{"head_dim": 32, "norm_place": "pre", "norm_eps": 1e-05, "positions": "rope", "qk_norm": true, "tie_embeddings": true, "parallel_block": false, "batch_tokens": 32768, "seq_len": 768, "train_tokens": 224400000}
MLP neurons of a small language model. Each row is named by its layer, matrix (gate and up: input weights; down: output weights) and neuron, and shows model dimensions 48-175. Each number is 128 + 32 x the weight over its row's rms, rounded and kept within 0 to 255. A neuron's up and down rows have the sign that makes its largest values positive.
Before each neuron's rows, "fires after" lists the tokens most often just before its 100 highest values on Wikipedia text that the model never trained on.

fires after: ".", ",", " announced"
L2.gate278 [111 169 123 129 183 117 112  91 103 138 159 201 137 203 174 149  90 131  90  93 142 116 146  86 113 135  50 217  82 188 132 134 107 143  97 171 104 127 178 165 124 146 111 147 116 141  96 125  98 101 152 137 151 100 112 192 130 152  97 123 121  96 118 137  92 154 178 140 115 150  73 113 171  90 153 143 152 153 116 103 127 165 160 125 114 137  76  96 154 141  80 126 154 177 148 128 152 101  96 107 124 127 140 173 130 167 120 122  63 153 132 131 167 167  65 125 133 111 132  89 150  55 136 117  82 141 171 107]
L2.up278 [129  95  81 208 121  88 130  98 145  90 109 216 128  87 157 146 150 133 112  74 146  98 104 107 162 133 133 125 106 146 163 170 161 178 126 172 104 144 111 128 148 133 131 143 137 117 134 125 151  92 123 122  67 105 111 155 131  96 118 152 138  92 131 136  99 168 215 157  83 149 147 101 137 133 154 141 172 196 107  88 165  99 140 141  81 150 158 135  89 110 169 110 122 101 183 176 146 119 118  92 157 106 188 135 144 108 146  39 105 100 114  73 141 167 106 124 149 145 116 138 127 101 185 119  87 119 128 107]
L2.down278 [118  94 149 103 129 143 165  79 127 142 111 146 174 106 117 162 147 134 144 164 119  89 120 127  92 172 160 125  74 141 108 136  86 190 105 130  97 146 122  96 121 105  59 119 133 136  95 116  87 170 113 142 152 131 204 199 169 137 182 143 186 144 181 163 126  85 143  87 151 174 108 181  98  58 150  92 192 116 138  65 145 125 167  14  77 131 109 109 123 155 148  83 109  44 121 103 172 122 120 143 117 135 117 170 115  93 163 120  66 148 122 101 111 174 163  97 118 145 135  98 112  91  91 123 157 138 127  80]

fires after: " b", " B", " le", " par", " Mar"
L2.gate564 [117 124  97 148 143 131 152 123 187 103 132 166 113 124 134 110 215 118 220 114 101 154 208 140 122 157 113  98 113 134  82 190 165 107  95 180 110 178 124 116 138 157 121 129 176 141 130 123  95 107 153 108 176 165 159 158 140 122  98  81 107 112 136 121 140 138  94 128 105 108 159  77 128 126 120 132  96 142 134 138 133  87 102 128 155 138 142 149 174 143  68 111 112 154 113 117 158 122  80 135 115 161 104  63 138 117  55 131 149 144  70 130 119 162 133 194  82  94 162  96  94 232 133  92 181  75 125 164]
L2.up564 [229 120 114 119 127 113 143 161 140 157  90 152 182 161  95 144 125 178  87 155 169 120 134 175 165 156 139 134 121 141 133 152 158 168  77 165 116 126 180 167 126 161 134  90 111 131 141 127 130 173 122 160 100 149  75 104  98  99 130 143  66 150 106  99 156 142 156 148 156  57 163 105 136 154 184 153 178 134 122  95 111 127 101 113 108 170 116 160 133  98  81 145 138 117  81 146 146 149  71 127 175  80 147  99 143 116 171 114 125  86 116 123 134 135 211 172 137  99 170 111 118 165 234 124 127 102 151 131]
L2.down564 [181 171 155 131 119 146 113 176  73 154 160 127 123  77 126  94 135 117 110  94 191  78  94 122 130 184  88 185 127 176  52 143  85 148 134 130 112 153 144 129  97 115 159 206 102 135 148  79 177 165 115 114 124  88 141  99 132 152  88 178 146 104 134  96 131 137  95  79 111  56 110 123 165 110 127 151 130 143 160  68 168 128 130 167  88 107 195 140  99 112 136 148 176 144  96 139  95 250 139 139 132 120 116 106 116  97 174 137 127 138 117 123 130 125 138 157  70 104  82 141 128 133 163 167 145 181 126 132]

fires after: " ", ".", " $", " scored"
L6.gate231 [119 134 125 152 150 124 102 111 119 129 127 171 142 124 108 164 145 135  65 117 128 150 150  76 155 186 109 119 144  89 139  95 104 154 131 147 150 128  76  95 128 179 110 123 112 154 155 144 139 111 155 116 152 127 181 178 157 103 188 186 122 162 153 141 109 182 132 117 106 158 150 108 125 165 184 108 140 174  84 101 136 171 138 167 152 123  80 129 150 201  83 147 136 137 128 143 117  88 164 111 119 105 214  73 116 103 117 158 169 133 126 179  89 166 145 104 134  93 168 172 128 137 139 191 114  81 124 135]
L6.up231 [190 158 150  92 138 169 102 106 191 110 101 138 206 119  77 123 123 105  59 101 123 122  97  92 124 141 124 168 156 138 162 137 114 152 163 108  89 147 150 110 144 116 167 153 106 168 131 168 124 158 168  87 146  97 143 141 125 129 129 137  93  93 189 131  85 133 135 114 136  97 150  93 158 127 130 120  88 138  54 164 117 148 118 149 138 104 101 213 146 106 131 123 107 131 122 130 117 108 143 184 129  92 144  91 111 124 145 154 155 143 170 101  62 109 101  18 158  97 185 114  70 185 109 144 113 106  73 160]
L6.down231 [182 126  94 115 105  85 105 128 159 148 164 117 186 101 135 144 127 149 120 118 118 163 155 184 174  89 181  80  93 140 160 148 149  93 173 129 107 121 165 141 163 121  82  57 105 172 128 122 105 156 146 135 136 161 123 101 130 141 146 195 136 164 161  88 176 140 148  60 184 109 163 103 128 130 150 118 101 129 126  90 101 133 146 118  94 136 129 145 121 151  40 142 160 170 100 123 111 127 137 161 152 140 147 160 132 115  85 127 119  68 112  92 109 136  91 149 137 187  99 165 124 157 117 126 132 151 141  74]

fires after: " R", " r", " s", " p", " S"
L2.gate382 [106  92  90 109  73 131 116 119 156 143 118 175 191 170  86 153 138 118 151 108 118 128 184 131 150 136  76 119 117 156 154 151 128 124 141 165 153  84  95  98 170 169 161 151 127 187 111  82 155 147 161 151 159 126  71 171  97 126 196 112 134 106 123 143 148 131  70 121 140 170  90  74 121 165 122 137 142  88 140  82 140  98  66  74 114 102  70 186 101 154 147 151 171 106 122 123 101 148 121 137  52 129 121 106 112 127 139 143 125 129 151 139 179 122 141 144  95 125 120 192 125  95  85 158 154 123  99 188]
L2.up382 [113  81 131 133 125 155 164 148 156  98 181 139 201 164 101  83 111 117 126 158 148 173 153  93 122  70  93 178 123 118 135 172 129 163 127 116 172 115 130 137 156 136 171 146  87 141  42  94 156 146 172 131 131 129  79 101  83 135 140 119  86 147  60 166 172 186 112 133  76 170 162  94 133 132 166 146 138 106 129 150 103 132 130 124  96 116 139 168  74 149 145 139 169 125 105 132 103 144 100 148  83 163  98  85 140 133  68 129 190 186 110 165 139 161 110 105  75 104 102 167 110 108 147  83 163 172 135 140]
L2.down382 [101 118  84 168 128 164 108 182 106 175 145 122 171 133 152 141 128 100 153 157  87  93  67 200 121 113 121 152 131 135 172 166 132 111 158 118  42 147  86 139 102 123 110 141 147 114  99 153  80 134 174 156  98 150 160 129 179 124 147 129 136 156  78 189 169 143  97 102  56 104 152  96 135 172  86 139 155 161 130 146 108 176 128 193 173 138  90 164 199 155 173 170 192 201 119 108 130 111 135 123 103 175  99 127 159 106 141 117 143 123 155 139 123 155  80 134 160  58  79 120  99  93 140  86  90 115  99 107]

fires after: " (", " \"", ".\n\n", "==", "\n", "==="
L2.gate291 [172  92  99  72 164 118 156 111 162 159 196  76 133  52 149 116 165 113 146 129 142  79  84 136 175 143 157 140 144 156 113 151  73  63 101 157 123 133 149 166 151 106 124 111 153 188  95 116  77  94 184 131 155 127 123  88 101 170 152  74 120 124 133 138 160 129 205 136 126 130 109  56 127 129  88  99 103 121 129 159  92 185 111 123 109 115 168 121 133 123  85 128 164 151  60 119 121  99  78 158 147 114 105  87  86 127 128 146 114 108 153 129 164  74 105 116 161 130 116 142 112 110  81 154 107 117 112 134]
L2.up291 [142  91 108 163 108  55 149 189 159 179 149  95  79  80 145 133 143 135 138 132 149  88 146 157 164 113 162 135 155 145 111 128 156 125 150 169  81 150 101 222 176 116 106 154 191 177 115  99  77  99 129  66 150  66 117 151 149 166 138 140 144 112  92 106 173 101 134 131 162  82 120  91 172 171 148  72  80 107  71  85 135 126 113 102 134 151 157  96 116 101 167 113 190 119 147 115 127  67  72  86  85 162 137 103  72 153 165 115 118 108 101 162 190 103 119  93 129 166  87 129 117  62  60 121 119 173 105 143]
L2.down291 [103  85 143 130 106 125 144  91  89 162 147 108 112  99  93 154  65  90 137 123  80  37 101 165 111 139 159  99 185 127 138 117 105 118 186  62 142 117 154 137 168  96 110  84 131 145 166  66  87  87  86 122 120 137  95  86 113 147 146 141 142 126 141 143  73 163 128 141 148 142 119 111 140 119 148 172 121 104 141 142 131 106 134 129 149 148 135 141 138 145 165 109 155 137 119 148  73 161  94 113  90 106 128 142  91 144 110 119 175  88 173 127 115 129 134 137 109 201 129  62 188 129 129  93 107 157  94 142]

fires after: " t", " S", " T", " K", " Tok", "S"
L2.gate763 [137 191  87  89  84 124  61  55 145 115 125  93 150 127 169 156 145  88 123  94 205 106 139 164 155 120 121 118 175 112  65 106 154 146 132 162 172 131 191  98 105 120 105 102 133 189 170 116  97 160 135 128 136 125 122 122 126 125 107  86 126  99 147 126 137 132 116 150 116 134 143  46 112 146 128  93 119 113  80  95  89 113 130 155 141 140  97 116 160  96 128 119 104 140  86 152 118 142 154 104 164 143 134  82 178 163 175 115 107  78 139 116  87 123 124  94 110 133 125 150 125 118 117 124 121 133 182 101]
L2.up763 [ 88 167  87 123 147 169 121 105 145 116 127 119 102 107 154  79 176 103 116 133 169 123  99 134 136 152 147 144 168 125 105  90  80 109 202 155 160 173 197  81 108 113 110 146 119 146 185 157 114 128 151 161 118 172 113  68 105 142 128 102 125  93 121 124 167  97 146  95  84  66  66  89 108 216 172  80 117 164  95  94  90 106 121 168 124 145  85  92 207 166  58 109 155 109  88 125 118 123 134 112 151 104 178  72 120 160  95 150 138  91 137 111 102 111 141 110 156 100 141 160 137  73 137 138 172  96 144 127]
L2.down763 [106 130  93 134  93 133 133 121 106 139 151 112 174 142 176 138  73  99 117 114 119 119 125  93 135 117 180 180 191 151 121 142 133 121 123 108 161  79 117  87 115 100  97 168 108  53 118 176 182 121 117  92  78  91  86 116 213  97  92 197 165 130 127 132 167 135 114 160 108 139 179 171 135  96  80 130 169 120 174 176 132 152 164 105 136 139  98 120  66 137 139 119 155 114  86 104 178 144 108 152 104 178 159 122 172 176  47 190  80  80 148 102 134 117 117 147 141 154 152  73 123 127 182  93 186  94 165 119]

fires after: " (", " turn", "Ch", " \"", " S"
L2.gate61 [123 142  82 106 118 138 125  84 110 144 155 149 152 134 181  66  51 161 124 114 142 120 118 111 119 140 114  63 107 122 140 159  95 103 156  88 138 102 162 128  66 190 117 103 196 109 109 143 124 127 113 123  76 120 113 135 148 176 114 112 171 146 151 140 159 157 100  94  99 114 140 163  88 130 173 103 156 178  80  96  69  64 102 178  96 113 107 152 140 129 110 128 154 160 128  86 124 174 200 113 149 157  94  79 186 185 137 145 110 138 128  67 125 132 157 163 167 132 154 129 121 124  85  80  92 153 193 167]
L2.up61 [104 150 108 128 133 113 121 148  90 169  99 152 113 136  93 114 182  91 176 129  90  83  98 141 120 180 131 165 124 102 153 143 159 209 198 132  90 104  52 195 146 165 139 149 129 107 106  96 115 154 125 106  99 166 163 109 130 123 168 162 172 107 163 166 153 150 167  78 131 131 104 144 123  89 103  37  88 121 183  97 135 129 111 123 103 149  87 172 174 149 127 179 112 137 117 116 117 174  78 138 186 210  88 122 133  88 174 163 160 101 160 196  97 148  93  94 125 141  68 148 127 115 116 136 147 100 133 155]
L2.down61 [142 201 124 185  91 107 177  71 136 165 135 132 139 156 137 132 105 115  48 206 133 110 131  84 121 126  81  92 160  69 145 153 123  80 105 124  73 159  90  92 141 128 100 137  96 168 122 147  72 141 184 141 122 132 120 118 178 177 155 118 167 131 128 123  71  45 137 164 150 137 125 131 118 145 144 143 101 157 103 108  65 147 145 116 117 110 140 151 117 125 106  53 151 153  64 127 170  71 142  81 180 193 143 151 131 124 126  92 126 132 122 110 137 122 118 133 106 102 160 106 113 150  95 138  99 118  98  80]

fires after: " s", " S", " D", "-S"
L2.gate773 [115 131  58 183 161 134  84 119 129 138 187 113 103 153 140 133 117 136 134 183 112 150 182 108 113 164 163 157 120 155 145 144  91 157 140 141 169  59 130 146 106 103 142 142 155 157  93 167 148 140 116 108  97 143  84 112 120 104 205 104 152 118 104 149 180  92 128 142 165 197 116 131 123 157 114  81 201  95 126 158 127 118 127 189  98 145 109 116 140 122 140  66  86 123 132 130 106 137 156  91 163  73 131 152 170 118 102 121  88 100  91 140 129 175  73 106 146 177  63 130 121 166 154  79 124 110 155 129]
L2.up773 [141  93 151 133 124  83 160 120 132 164 121  97 164  99 154 119  76 116  92 117 104  96 160  93  92 200  72 150  50 131 120 155  74 133 151 143 123 130 117 132 134 110 120 128 101 123 101 171 185 151 185  72  95  84 121 169 193 147 196 106 112 157 116  94 102  89 165 154  81 113  97 137 117 137 158 186  72 122 158 180 112 131 104  84 125 115 145 150 101  78 143 145 114 148  87 132 142 125  81 107 131 199 122 160  87 141 120 154 152  86 172 171 142 128  77 125  91  84 123 126 101 124 143 190 118  89 182 137]
L2.down773 [ 97 141 118 134 134 199 152 156 154 103  87  80  80 169 120 130 136 126 110 114 129 167 143 150 108 156 131 123 119 115 163 108 142  82 112 164 191 106 110 105  97 146 108 100 135 184 130 119 163  99 130 111 103 116  54  80 115 118 122 110  79 224  80 157 140 106  87  99 143 184  94 103 135 178  99 144 123  97  99 183 117  96 138  88  72 128  98  99 118 129 128  92 163 115 152 138 119 118 159 144 147  90 125  86 105 170 122 105 134 137 153  82 130 147  64 141  74 137 130  80  90  93 184 137 131 138  86  81]

fires after: ",", ".", " He", "un", ".\n\n"
L6.gate652 [ 63 142 124 150 190 115 110  97 117 100  94 159 121 191 151 152 134 167 148 124  83 195 124 168 144 159  89  97 154 141 118 129 123 116 171 129 138 100 106  76 114 142  89 163 107 108 143 143 155 172  86 146 105 156 141 112 221 109 116 140 148 121 136 136 110 109 185 160 187 120 140 129 154 149  71 131 139 137 140 113 134  79 163 171 144 176 128 173 118 130 111  77 153 142 114 176  99 113 165 127 142 113 148 126 166 140  83 161 108 177  78 106 142 149  69 115 137 119 149 141 181 104  83 108 161 124 163 134]
L6.up652 [143 181 122 157 158 177 126 112  90 114 146  94  80 155 114 149 123 101  58  95 144  85 135 147 162 116  84  84 137 110 158 102 116 120 147  79 129  71 104 106 118 154 206 104  44 163 139 127 124 139 185 113  56 125 138 129 130 108  79 145 138 141 129 158 123 118  91 168  66 132 126 117 116 112 164 133  95 137 120 208 140 122 114 127 117 147 122 152 138 124  97 117 123 149  94 156 182 190  88 117 147 157  89 112  99 180 139 138 134 124 150  89 160 127  93  93 132 119 221  71 106 116 150 107  59 128 147 113]
L6.down652 [136 117 100 199 121 175 137 115 148 133 149  97 146 182 132  95 175 161 156 100 144 146 140 103 140 107 127  98 144 115 144 118 149 113 116 123 166 101 132 173 116 118 133 138 162 159 121  73 128  82 111  45 130 188 173 112 188 129 136 101 123 151 145 121 143 106 107 121  71 135  82 133 117 138 120 184 146 107  81 173 166 169 117  85 160  94 146 140 145 121 139 187  72 166 126 154 162 171  40  93 138  88  68  99 139 140 125 136 149  97  45 129 123  92 160 132 116 123 144 106 125 162 181  96 113  93 102 130]

fires after: " G", " K", " O", " k", " p"
L2.gate662 [ 89 111 129 161 153 156 155 180 134 132 127 167  93 156 148 140 153 168 126 107  98 175 130 134 104 171 103  99  52  80 127 142 138 156 133 117 137  84 134  94 153  97 118 105 203 131 173 107 141 157  73 164  40 119 160  89 178 145  97 152 148 104  94 138 140  95 119 156 166 100 185  97  93 139  82 127 185 127  82 146 158  93 125 113 149 200  93  90 142 150 141  79 112  78  94 161 134 177 162  92 100 108 131 107 132 137 115 130 147 145 135 127 144 142 168 164 128 119  75 134 160 167 167 135 116 127  69 135]
L2.up662 [130 139 117  99 203 130 173 105 185 124  99  91  77 202 179 110 109 132  82 136 147 163 108 108 175 129 118  95 129 112 159 161  47 168 152  86 129  99  97 113 112 125 148 176 121 172 160 136 156  73 121 116 142  77  76 195 164 165 108 113 100 113 140 135 144  72 142 115  93 158 182  44 141 142  99 146 163 144  93  76 117 110 110  95 158 193 152 126  97 158 144 110  97  93 117 149 127 123 146 121 115 143 134  80  74 150 117 145 127 142  56  93 157 209 164 124  99 142  51 109 150 115 118 126 103 164  46 186]
L2.down662 [127 122 170 186 136 117 163 162 149 156 182 110 133  91 155 111 109 176 201 127 145  98  92 140 137 158 105  85 119  51 137 125  91 133 140  98 135 113  91 134 157  70 157  63 169 116 162 200 164 118 121 147 136 103 199  83  84  81 115 112 114 146 101 100 153 116 137 110 165 121  84 153 134 110  85 120 126 154 104 125 126  86  75  72 122 150  74 123 153  91 146 121 148 133 126  67 120 150 117  67  76 116 103 108 145 135 141  87  83 114 131 143 217 117 150 122 159 179 130 174 102  99 100 118  82  81 139 147]

fires after: " s", " S", " T", " t", "S", " cont"
L2.gate560 [134 182 164 130 135 113 122 117 202 128 129  89 104 177 128 128 138 107  92 119 145 129 156 126 168 134  94 174 114 124 173 145 103 129 108  77 122 177 170 109 179 142 142 150 160 135  43 146 139 128 137 123  58 211  58 134 147 145 153  98 164 148 158 158 118 121  89 133 130 100 130 110 117 207 145 141 151 134 112  95 139 145 106 116 112 167 101 103  86  71  91 117 106 131 117  84  79 180 110 114 135 128  54 131 100 200 161 123  98  75 109  94 149 153 119 140 129 145 155 180 175 165 112 186 173 118 137 156]
L2.up560 [135 116 132 114 137 100 146  28 178  99 157  91 130 142 182  55 113 144  43 148 174  79 168  84 126 105 113 123 120  79 167 124 144 170 144 124 147 118 132 121 145 131 128 110 139  89 101 111 128 144 151 224 108 151 106 137 140  97 144 134 139 176 116 113  91 155 155 154 155 178 156 119 123 154 118  80 121 173 152 116 136 193 149 164 153 152 139  61  55 150 158 214  76 119  52 100 102 145 164 164 134 114  53 118 104 127 106 107  98 151 172  69 148 111 107 161 131  92  97 106 127 127 126 145 102 168 133 133]
L2.down560 [111  84 158 132 128 128 166  94 147 135 132 155 101 199 126  88 143 148 144 191 141 108 171  57 105  70 138 111 162 128 162 180  89 125 159  90 151 143  82 115 119 211 132 145  76  86 109  90 122 141 130 154 139 135 135 122 171 101 151 195 152 161 189 166 139 112 174  69 179 148 156 127 103 211 121  89 124 166 114 149 149  66 123 204 149 131  60  55 157 163 136 121 132 115 119 147 130 161 174 138 164 114 141 113 120 132 161 121 138 119 120 145  98  55 135 108  73  85 132 112 148  93 110 124 138 154 157 123]

fires after: " (", " \"", "\\", " \\", "{"
L2.gate417 [115  70 123 129 110 125 166 132 199 171 123 130 110 133 129 125 124 162 164 122 159 121 142  97 132 123 166 146 143 162 133 197  89 133 150 189 119  99  60 134  73 156 205 127 121 182 147 127  75 125 114 133 124  98 171 122 182 194 133 128 144 123 141 151 143 126 126 133 141 159 155 160 130 109  91 109  92  85 167 175 124 119 122 128 132 127 129 136 149  74 113 104 128  75 111 116  98 134  77  96 131  83 137  60 152 138 124 177 138  91  93 129 113 176 122 119 102 165 115 120 115 108  67 160  94 125 121 125]
L2.up417 [102 115 178 100  70  70 172  94 111 130 121 168 114 160 163 107  88 150 145 141 157 134 151 120 165  91 107 114 134 154 137 107 104 172 124 103 110 142 179  63 123 155 150 142 152 112 104  94  88 177  92  94 147 103 140  88  96 170 162 125 113 179 170 135 140 126 112 134 128 116 127 119 150 105 155  72 114 177 115 215 121 142 121 156 107  71 136 122 191 165 113 155 111  94 109  66 133 156  85 109 136 130 102  86 133 106 168 186 150 147 140  52 123 139 145 139 138  93 144 151  99  98 141 149 142  93  95 105]
L2.down417 [166 155 119 192 131 103 133 122  95 190 114 165 173 133 118 174  89 129 129  70 119  82 105 194 113  91 158 108 144  94 160 102 120 133 143  96 100 122  83 150 147 114 123 127 132 120 101 135 148 134 114 129 149 121 168  73 197 173 124 132  83 132 195 186 134 149 123 153 132  92 112 144  90 138 161 125 170 138 135  48  88  60 187 101 117 128 146 133 198 109 140 171 158  93 113 150 118 126  75 100  40 146 125 127 154 142 108 116 191 152 120 182  71  93  89 119 123 116 109 109 125 125  83 148 129 152 143 122]

fires after: " (", " \"", "===", "\n", " "
L6.gate694 [128  96 138 124 133  98 174 113 136 150 129  83 159 148  93 152  88 134 197 178 139 139 152 143 184 111 105 114 149 110  93 128 126 104  92 136 162 156 177 131 133  80 125 141 156 165 133 158  95 167 142 178 106  77  95  71 128 125 125 152 108  97 116 104 121 147 127 151 148 141 100 124 162 153 108 134 101 113 181 142  87 107 129 121 171  88  91 182 142 109 130  93 168 177 161 143 117 155 186 187 125 122 124 100 210 112 153 131 180 143 162 196 133 104 189 115 178 164  69 134 183 119 112 123  57 112 170 158]
L6.up694 [126 137  58 163 101  74 177 124 115 115 129 152 134 127  71 154 100 141 127 122 120 141 144 159  98 111 103 151 133 145 196 132  94  98 129 148 101 131 139  94 137 114 167  80 147 178 125 134 124 149 183 142 124 102 154 127 130 139 112 165 120 122 166 146 150 107 140 150  93 123  97 143 178  95 147 139 114 153 189 120  91 112 108 126 142  79 117 144  91 102 159  94 112 104 103 169 116 129 159 107  99  59 109 143 158 156 117 141 189 181 122 174 142  87 128 123 128  66 175 135 106 139 120 157 139 128 135 122]
L6.down694 [116 145  79 166 171 180 101 155 132 211 118 100 128 162 124 156 171 154 119 125  97 151 137 149 107 122 132 139 136 123  89 134  91 131 140 105 164 168 122 109 165 105 157  92 146 136 185  98  98 144 163  99 106  62  75  97 184 114 105 104 133 164 143 156  92  98  84 102 140 181 151 134 194 103 161 137 115 211 170 103  96 137 119 127 106 129 162 130 142 151 100  92 127 233 120 154 137 128 148 130 173  95 110 121 185 152 157 158 158 186 106 118 121 125 143 175 130  67 125 153 144 168 189 114 130 154 158 117]

fires after: " Z", "B", " A", "eb", "-b", "u"
L2.gate758 [112  96 168 135  93 126 105 153 140 139 127 116 104 130 118 143 136  78 133 125 117 137 147  99 153 135 148 152 118 170  94 150 183 165 114 103 101 179 124 128  79  70 159 151 153 146 143 108 114 145 158 129  99 117  74  98 102 121 121 156 147 134  87  67 122 120  91  94  74  56 108  63 137 206 177 237  60 140 147  62 115  67  77 153 128 140 120  90 136 163 108 124 132  99  87  85 151  84  68  99 104 176  70 179 119 135 125 148 132 130  84 154 113  81 112 162 172 128 179 147  85 121 112 113 103 150 143 103]
L2.up758 [ 98  78 130 133 146 100  57  96 111 118 153 100 102 120 163 101 103 100 164 192  79 150  88 110 101 116 177 183 148 132 113  87 197 173 146  83 181 138 106  94  74 156 203 161 191 131 130 135 127 154 128 143 125 193 118  54 144 146 139  91 134 143 105  79 106 153 147 129  66 123 165  97  97 190 118 240 116 127 133 127 180 106 101 124 136 106 107 102 121 155 113  97 174 100  92  69 101 133 112 132 137  97  94  94 120 159  96  83  90 115 100 132 135 124 169 145 143 166 180 114 119 146 118 181  91  69 144  67]
L2.down758 [124 150 125 153 199 130  93 149 138  79  97  29 131 136 100 108 138 146  98 132  64 131  95 123  96 128 145  78 120 143 137  77 133 101 149 116 107 134 109 137 126  91 138 157 159 107 109 170  99 153 139 176 163 145  93 130 127  71  91 146 120  90  88 203 191 133 136 141 154 161 124 144 145  57 160 164 154 136 135 102 157 155  97 133 114  63 132 138  92 137 134 137 159 129  78 140 119 129 153 209 130 145 162  89 158  75 182 136 150 158 155 164 104 156 133 101  90 130 125  79 145 109 136 100  41 115 122 139]

fires after: " b", " G", " B", " C", "B", "b"
L2.gate57 [113 143 141 129  91 154  89 148  57  86 178 117 156 124 130  78  71 140  94 127 144 176 147 144 127 110 128 105 155 126 152 131 114 152 173 136 117 105 149  89 134 129 135 116 128 134 141 157 110 137 124  85 152  90  85 161 135 174 160  95 138  49 116 151 141 118 180 152 201 118  97 149 137 119 132 173 166 106 108 129 113 167 183 130 148  88 186 108 111  60  61 162 162  71  83 102 170  59 127 163 167 144 155 124 198 117 104 158  89 149 164 122  83 132 101 152 117 121 152  89 152 123 102  80 148 163 115 148]
L2.up57 [123 106 130 128 126  77 144 142  79 103 108 159 128 124 123 157  97 122 128 160 141 150 140 137 129 148 138 152 106 164 150 141 172 138  46 105 118 101 137 164  68 167 129 103 134 165 123 129 110 164  23 131 175 129 150 177 138 127 142 160  72 121 119 163 109  69 136  88 126 115 201  76 105  94 136 144 136 143 168 143 142 125  83 160 177 111 171 134 132 120 113 120  72  93 122 161 163 119  46  88 117  99  78 127 136 151 119 135 121  78 129 168 148 114 166 129 156  91  94 116  69 101  98 186 115 192 119 153]
L2.down57 [ 71 149 197 111 147 117 175 102  92 104  50 153  98 122 116 128 132  77 151 132 137 113 114 146 139 145 159 150 198 125 113 169 141 122 148  83 146 144 137 111  99  94  85 127 139 130 126 172 104  40 118 118  95 172 131 148 145  68 160 142 116  79 153 130 136  86 123 107  77 144 103 110 174 103 162 174 107 183 129  77 152 103  87 110 106 100 138 111  65 114 162  99 154 156  59 180  98 157 109 116 145 133 144 108 142 143 100 174  96 126 159 123  97 138 135 135 173 120 118 132 154 145 163 116 160 123 122 135]

fires after: " S", " F", " f", "S", " T"
L2.gate157 [143 113 146 114 188 133 135 124 147 160 160 162 107 136 154  63 117 151 188 118 139 127 128 114 152 137 136 190 129 173 119 127 112 114 102 151 144 104 141 148 108 162 118  92 101 180 132  78 119 216 161 138 118 108 161 112 141 145 108 104 125 107  92 139 103 112 131 143 117 147 149 118 140 131 152 134 149 113 169 114 189 167 122 120 169 120 121  80 157  96 132 109 239 113  86 147 145  85 129  92 149 130 119 150 139 144 108  97 132 152  72  96 144  70 137 117 141 110 138  72 105 213  86 127 120  76 143 142]
L2.up157 [135 158 139 177 188  70 115 153 159  89 132  94  49 145 183 166  81 122  79 181 186 143 127 153 145 131 119  91 181 100 145 103 114 130 133 142 109 100 181 168 184  96 150 103 166 134 105 112 105 180  95  73 162 129 103 163 124 116 179 109 134  96 182 113 203 159 137 139 101 172  96 137  78 159  88 113  85 127 100 150  82 103 135 119  99 109 113 102 162 139 104 128 131 157  61 101 158 131 112 140  92 138 150 142 169 179  92 137 136  91  95 153 154 161 209 123 114  98 174 144 123 122  61 175 154 119  99 115]
L2.down157 [154 126 118 184 205 156 156 135 100 110  99 133 118 131 113 102 120 155  87 110 150  98 175 125  81 156  94  71 119 170 152 105 130 180  89 104 127 123 141 168  94 139 157  94 138 175 150 169 147 147 160 108  82 113 158  89 148 201 136  92  91 130  96 120 127 129 158 117 122 174 147 129 103 162 153 125 101 110 151 150 116  97 158 179 116 132  73 160 158 155 179  92 130 110 131 100 184 187 111  51 102  87 148 131  97 163 103 105 157 133 135 167 176 137 149  96 128  88  63 120  99 172 138  80 125  93 169 136]

fires after: " G", "-", " K", " Sch"
L2.gate645 [174 176 131  98 140 150  83 150 179 153 134 112 167 127  72  82 121 150 136 133  90 197 117 171 166 159 127 126 140 157  77 139 118 131 113 124  74 154 152 131 157 139  77  96 105 108 166 155 138 157  87 142 145 134 149 145 116 118 191 159 179 121 160 138 125 102 147 130 138  89 161 162 161 166  77 125 117 145 145 118 125 108 160 190 124 174 123  85 101 197 120  72 126 138  94 175 101  97 127 137 102 106 138 135 108  62  76 191 154  94 107 121  84 126 144 117 149 153 117 104 141 138 134 111  94 103 136 132]
L2.up645 [139 117 158 131 172 151  78 128 149 114  82 115 174 139 117  82 112  97 147  72 108 107 148 133 171  81 139  88 193 134  81  96 152  82 138 137 106 107 133 107 118 145  51  97 151  95 134 123 165  75 124 128 118 140 122 123 143 146 156 141 113  93 142 153 149 113 128 117  92 133 113 139  93 120  33 169 170 101 146 138  77 172 174 122 126 118 115 121 119 112 142 107  65 103 118  85 144  64  96 135 110 116 108 123 116 130  92 140 110 134 166 128 110 108 177 117 128 186 161 133 170 126 162 145  98  78 153 179]
L2.down645 [ 88 135 103 146 142 148 147  89 192  77 120 169 111 139 140 129  95 132 183 137 190 122 129 104 146 144 129 103 112 167 132 130 141 103 140 111 101 169 177 152 152 138 114  81 184  93  79  98 173 133 107  77 181  99 133 133 155 143 135 123 138 110 184 136 123 111 125  84 149 154 108  95 101 128 144 113 146 131  72 129 139 172 149  72 151 127 138 134  54 166 102 174 137 144 185  74 137  81 159 109 159 133 137 156  33 132  92 112 206 141 120 188 137 183 100 140 152 142 171  98 138  87  70 110  54 116 176  94]